{
  "num_hidden_layers": 8,
  "hidden_size": 640,
  "num_attention_heads": 10,
  "num_key_value_heads": 10,
  "head_dim": 64,
  "intermediate_size": 1280,
  "vocab_size": 50257,
  "hidden_act": "tanh_gelu",
  "norm": "layernorm",
  "norm_place": "pre",
  "norm_eps": 1e-05,
  "positions": "learned",
  "qk_norm": false,
  "attn_scale": 0.125,
  "bias": "all",
  "tie_word_embeddings": false,
  "parallel_block": false,
  "init": "normal",
  "init_std_qkv": 0.0262,
  "init_std_o": 0.0,
  "init_std_up": 0.0262,
  "init_std_down": 0.0,
  "optimizer": "ademamix",
  "learning_rate": 0.000205,
  "beta1": 0.9,
  "weight_decay": 0.79,
  "lr_head": 0.00414,
  "max_grad_norm": 2.0,
  "warmup_steps": 473,
  "schedule": "wsd",
  "decay_fraction": 0.798,
  "decay_shape": "linear",
  "final_lr_fraction": 0.1,
  "batch_tokens": [32768, 65536],
  "max_seq_len": 1024,
  "doc_mask": true,
  "train_tokens": 521500000,
  "max_steps": 11173,
  "dataset": "wikipedia_en"
}
MLP neurons of a small language model. Each row is named by its layer, matrix (up: input weights) and neuron, and shows model dimensions 32-159. Each number is 50 + 15 x the weight over its row's rms, rounded and kept within 0 to 99.
After each neuron's rows, "fires on" lists the tokens most often at its 100 highest values on Wikipedia text that the model never trained on.

L4.up167:49 46 60 68 70 65 68 53 26 57 40 26 28 47 45 36 57 40 62 54 57 41 47 38 33 47 72 36 48 42 48 44 18 53 54 54 26 44 37 55 52 46 49 36 65 14 99 52 45 57 38 44 36 41 37 49 77 35 48 69 62 47 41 40 55 53 50 35 66 39 48 58 66 68 38 41 56 21 60 53 31 56 50 34 22 62 49 47 21 60 60 55 71 41 62 50 40 30 70 41 44 67 54 59 57 37 62 63 65 46 31 93 53 49 38 60 49 55 49 54 48 48 61 53 59 57 36 17
fires on: ","

L4.up946:43 47 80 48 70 29 72 54 52 53 53 20 56 41 46 42 53 54 45 35 42 77 35 54 65 58 59 46 64 55 50 73 48 43 85 56 63 58 51 23 24 46 47 55 65 41 42 18 63 58 60 72 51 30 65 60 43 56 53 23 47 39 75 47 75 61 82 62 47 41 63 50 58 52 55 47 31 52 55 71 64 32 57 26 83 47 23 32 61 41 57 57 90 51 27 26 58 60 00 78 31 73 56 58 40 45 42 50 43 50 56 30 42 63 52 48 47 76 45 37 64 62 30 46 60 43 51 61
fires on: ",", " –", " which"

L4.up811:58 64 31 74 69 43 43 51 48 60 69 21 84 53 49 41 61 31 13 22 58 64 46 73 69 50 66 63 50 60 58 64 66 30 62 47 42 61 63 31 61 61 46 56 56 39 27 49 50 55 65 62 35 40 61 42 55 43 62 10 62 51 18 66 54 73 57 63 45 37 44 48 27 60 33 60 35 56 03 80 64 48 59 70 71 52 29 30 54 58 43 58 58 59 48 60 48 86 14 32 27 39 62 72 38 57 71 62 34 32 62 17 40 67 38 33 79 50 36 50 53 57 42 61 54 54 46 60
fires on: ","

L4.up650:95 38 42 40 34 66 54 39 68 41 58 26 50 26 71 66 44 41 42 28 15 62 43 59 55 48 58 39 79 36 79 58 41 89 64 43 43 62 74 61 60 58 46 79 70 39 36 49 70 52 48 64 47 43 66 98 68 31 68 43 19 62 88 43 46 53 51 38 64 53 57 76 62 30 13 66 41 33 66 41 43 18 47 50 62 68 52 44 60 48 70 69 54 43 43 59 60 48 53 57 35 88 38 70 55 51 56 72 54 64 52 55 59 25 51 55 52 55 28 47 64 54 66 67 50 55 46 62
fires on: " and", ";", " |"

L4.up649:70 39 71 59 40 66 53 58 35 57 65 42 43 48 70 49 57 47 53 27 15 46 19 70 78 49 45 37 46 37 50 52 26 83 80 66 35 62 35 34 34 40 54 49 40 52 45 12 67 42 35 54 41 22 62 61 49 52 46 29 57 49 71 41 53 52 56 37 11 43 38 51 42 38 45 41 38 75 67 57 44 30 59 29 30 69 71 75 64 69 54 13 59 41 69 47 41 46 55 42 46 60 44 23 27 76 35 56 58 62 34 42 55 60 50 32 64 49 54 52 49 58 89 56 59 41 30 28
fires on: "0", "1", " ", " |", "2", "4"

L4.up1223:22 48 71 28 67 39 56 43 54 58 48 59 49 42 41 71 71 80 30 57 38 51 51 76 43 72 46 57 38 34 51 75 62 54 52 37 36 58 57 47 08 45 60 49 57 53 65 59 54 41 97 58 34 24 36 56 35 56 35 64 45 55 55 46 49 47 43 36 58 60 25 34 48 50 48 52 58 47 63 36 38 23 51 51 56 50 57 29 70 39 52 45 50 61 36 48 67 81 29 39 36 41 38 40 56 42 78 40 60 60 43 58 30 86 45 49 33 55 22 31 56 41 46 46 39 43 65 45
fires on: " that", " the", " which", "'s", " his", "1"

L4.up620:83 41 58 28 66 51 66 39 38 51 46 42 39 46 87 52 34 34 62 25 49 50 36 32 35 44 67 41 60 27 46 48 61 60 57 44 23 80 50 43 63 16 54 81 48 45 14 60 78 42 43 63 26 27 28 32 72 55 58 52 40 71 48 37 81 69 44 59 37 40 55 81 44 56 39 51 45 53 50 68 42 54 31 34 47 60 62 72 47 66 63 32 60 56 44 35 54 52 70 25 89 55 60 45 32 77 79 63 22 42 63 53 70 43 66 40 46 63 52 53 43 55 63 64 41 79 52 49
fires on: "\n", " and", " (", " also", " |"

L4.up329:85 72 60 32 43 59 49 46 39 91 49 55 50 39 81 27 45 37 45 52 69 51 60 34 63 15 59 28 51 47 58 47 59 63 44 27 44 86 47 52 65 59 50 47 44 26 66 16 64 39 45 52 46 21 36 47 53 62 40 40 36 48 34 53 31 58 15 47 55 33 39 63 40 68 45 30 21 57 24 42 42 40 28 52 55 51 67 19 47 62 55 27 58 52 36 35 44 62 74 32 70 43 58 84 59 65 36 58 24 46 61 49 59 39 58 54 28 44 73 67 51 30 63 63 55 71 28 52
fires on: ".", "\n", "\"", "6", " was", "16"

L4.up205:63 53 99 24 62 57 58 71 81 50 51 57 59 43 60 54 28 32 41 40 43 53 27 52 60 47 36 55 50 49 40 79 10 52 60 83 57 47 76 87 18 49 47 44 33 46 45 47 53 40 44 30 37 45 66 53 33 63 64 53 54 57 63 54 23 46 77 27 37 31 40 43 57 47 24 20 36 48 55 77 61 50 65 57 81 28 71 59 59 50 69 21 55 49 33 51 46 50 53 32 38 55 44 72 44 56 39 56 49 41 36 58 69 09 41 60 43 79 57 41 46 67 55 44 68 56 66 50
fires on: "2", "1", "3", "0", "4"

L4.up1219:68 45 57 44 30 62 36 60 38 78 41 60 35 60 51 66 39 46 53 43 57 53 47 44 30 40 66 65 47 21 11 47 30 61 48 66 13 37 68 56 56 49 41 42 46 57 54 55 73 60 46 21 45 82 58 33 67 56 76 65 82 61 39 36 13 47 46 25 35 46 33 69 44 38 38 29 78 24 39 47 51 56 43 66 58 52 56 38 48 52 49 57 41 35 38 40 25 38 65 47 32 14 31 63 50 38 61 71 69 60 49 99 52 48 61 62 86 48 48 64 32 18 60 64 70 86 68 54
fires on: " |", " first", " (", " ", "0"

L4.up764:75 44 57 61 50 64 63 50 35 82 40 47 12 52 39 36 43 59 46 17 42 30 68 55 43 34 81 63 56 56 56 60 29 50 36 27 39 46 55 34 69 57 45 77 45 52 54 68 72 62 59 56 72 22 32 53 44 40 61 67 34 50 43 43 43 57 15 42 70 50 17 75 68 31 39 51 44 44 45 62 44 44 49 49 26 54 58 21 37 70 74 68 71 47 58 35 28 35 61 38 73 74 77 24 79 48 36 55 35 50 49 61 41 48 43 49 35 43 72 56 54 11 47 49 38 60 40 46
fires on: ","

L4.up172:63 44 63 44 48 83 54 43 62 43 39 47 60 55 28 45 62 40 43 26 34 52 46 48 41 48 68 32 47 35 54 26 23 32 43 44 47 55 56 76 42 39 72 59 57 52 69 49 47 64 49 64 49 57 70 80 83 46 83 56 32 87 64 43 49 57 56 50 35 41 44 49 62 50 51 51 58 09 44 48 18 36 41 38 38 66 57 66 35 65 73 70 51 59 72 43 29 50 60 43 51 58 50 70 34 55 67 65 45 85 38 78 69 29 50 58 55 50 60 63 47 19 65 64 63 66 71 56
fires on: ",", ")"

L4.up786:42 82 77 47 58 40 31 49 27 46 58 59 68 56 72 54 41 59 34 45 50 20 54 60 65 51 34 49 40 41 76 54 58 52 23 42 55 86 40 50 64 18 61 82 69 36 54 36 61 59 52 69 56 33 30 75 77 65 53 53 30 47 45 60 59 41 57 39 31 49 58 19 46 55 38 45 39 58 49 43 28 33 49 65 46 33 56 12 42 48 67 27 28 65 15 49 37 64 44 51 47 61 51 72 27 54 40 59 32 74 38 30 53 58 46 50 39 47 04 72 65 46 67 48 37 46 52 35
fires on: " that", "–", ".", " the", " which", " and"

L4.up588:61 59 52 42 65 49 75 55 45 52 52 50 08 53 41 76 75 27 59 26 44 48 45 47 48 56 39 50 54 43 55 82 42 42 58 67 39 56 51 41 48 52 56 57 38 39 48 36 60 51 27 56 49 76 52 72 58 67 50 46 47 38 79 42 47 58 23 46 55 37 42 64 48 17 58 36 59 49 54 50 40 63 54 52 46 63 55 55 29 60 32 53 74 52 57 51 46 50 64 68 13 51 31 48 45 21 63 39 53 63 50 67 60 52 49 81 44 84 64 43 66 57 38 73 30 74 55 24
fires on: " and", "1", " as", ")", "2"

L4.up877:56 32 68 57 18 61 51 28 55 54 23 28 47 62 61 51 39 61 44 73 19 48 50 25 36 41 78 37 69 36 55 77 47 68 35 58 56 71 66 44 65 62 56 62 25 56 29 57 69 47 59 72 48 62 69 43 57 57 95 50 71 55 64 35 51 29 41 47 51 55 23 59 56 40 42 59 38 46 43 56 22 47 37 48 71 69 61 60 47 68 40 64 48 52 48 35 70 37 58 20 38 55 52 43 60 31 41 82 42 37 44 45 37 44 57 44 57 76 49 52 48 10 76 61 46 76 57 40
fires on: " |", ";", " and", "\n", " to"

L4.up435:76 62 38 42 37 61 31 36 47 78 67 47 47 54 53 51 45 52 44 47 64 50 68 57 42 18 61 35 62 36 47 48 40 59 67 80 49 51 60 15 66 30 41 45 30 23 75 51 71 35 60 44 46 28 41 33 68 48 56 59 63 27 41 44 28 40 23 36 21 26 21 84 35 43 66 48 45 33 54 58 37 45 36 42 34 69 59 34 32 47 51 56 68 99 40 70 48 41 63 22 50 44 39 83 58 53 76 57 33 44 35 52 61 43 45 43 28 61 42 63 86 27 37 45 68 76 46 49
fires on: " ", "-", ".", "\n"

L4.up1226:71 60 54 48 64 64 70 67 24 44 39 26 45 55 63 68 50 44 57 37 58 38 32 38 37 61 54 36 57 47 74 53 49 50 46 54 58 59 51 74 47 25 67 60 53 36 78 53 31 54 38 71 57 42 40 59 67 67 44 52 57 55 51 43 00 53 50 31 37 43 69 45 76 73 54 29 45 60 75 46 23 48 53 40 33 49 62 14 47 61 59 63 68 68 44 47 52 69 69 24 43 52 45 89 66 51 49 55 40 92 54 68 48 64 33 58 43 45 48 51 50 21 30 56 51 50 46 16
fires on: ","

L4.up839:53 62 63 59 35 75 52 61 70 71 24 37 65 48 85 49 37 54 55 40 78 19 38 34 32 52 35 72 62 45 26 35 66 44 74 66 38 61 28 55 46 57 56 53 50 49 39 58 64 51 72 42 49 58 45 46 77 32 65 57 64 48 45 47 41 28 46 43 42 59 30 79 44 64 52 45 52 41 44 52 57 50 52 67 74 56 83 85 28 84 48 28 45 69 42 27 18 39 75 57 21 51 63 71 57 70 46 69 29 50 43 53 41 54 58 63 67 75 61 48 42 07 38 56 43 78 68 85
fires on: " (", " |", " was", " Top"

L4.up519:44 38 54 53 36 48 50 56 46 65 56 33 59 42 34 36 59 46 38 27 37 48 32 47 46 49 60 78 69 32 34 54 17 88 54 63 48 55 80 85 46 43 52 47 31 35 44 56 61 65 72 66 27 35 57 44 47 39 69 40 45 61 67 37 44 56 65 54 59 55 36 52 53 45 26 64 52 38 47 70 49 55 71 48 60 70 82 57 53 56 41 54 33 42 59 56 60 44 61 42 38 70 40 29 39 58 63 86 49 43 45 36 76 47 53 13 55 46 84 41 42 65 23 57 49 57 54 44
fires on: " |", ";", " "

L4.up12:79 29 65 56 73 48 43 39 50 60 59 40 30 47 43 52 46 41 55 38 60 49 49 85 55 44 62 33 59 42 69 51 42 77 34 51 33 69 66 38 69 39 68 51 68 54 78 58 53 33 43 45 28 44 42 49 59 54 66 52 65 46 45 45 79 53 35 73 31 48 55 72 33 51 33 49 36 51 37 64 46 49 41 10 53 57 47 44 33 61 58 67 71 40 60 46 38 48 78 40 61 36 43 34 42 74 70 69 40 59 46 51 63 52 65 22 22 58 69 85 60 45 55 65 56 85 40 42
fires on: ",", " by"

L4.up60:49 48 49 47 69 28 64 56 52 58 43 28 53 37 36 33 52 39 46 56 56 95 66 62 50 61 53 52 67 40 54 51 41 29 42 30 41 58 46 22 65 54 46 54 74 39 42 46 54 50 83 51 38 34 53 42 57 41 56 21 63 54 52 43 75 76 73 84 39 62 47 77 50 35 32 82 36 29 60 62 75 46 72 37 65 66 16 16 61 50 37 74 50 54 46 48 93 61 23 27 57 52 54 50 56 33 27 68 40 37 53 19 60 45 55 41 81 64 33 43 70 53 35 61 58 55 24 66
fires on: ","

L4.up1131:41 44 59 52 34 32 41 55 50 65 56 43 32 38 55 50 36 39 43 55 61 62 30 47 59 62 28 39 43 50 45 93 18 45 48 51 43 48 41 70 32 52 43 77 23 38 10 60 55 35 29 55 88 53 72 50 32 49 72 39 69 32 35 51 48 70 63 36 19 37 53 49 62 44 42 21 19 50 45 58 40 60 75 52 74 53 55 71 45 43 42 38 58 52 53 51 61 57 44 39 45 68 36 42 41 50 41 53 35 51 45 41 29 57 61 53 55 83 72 38 46 53 60 27 33 47 85 23
fires on: "0", "3", "2", ".", "1"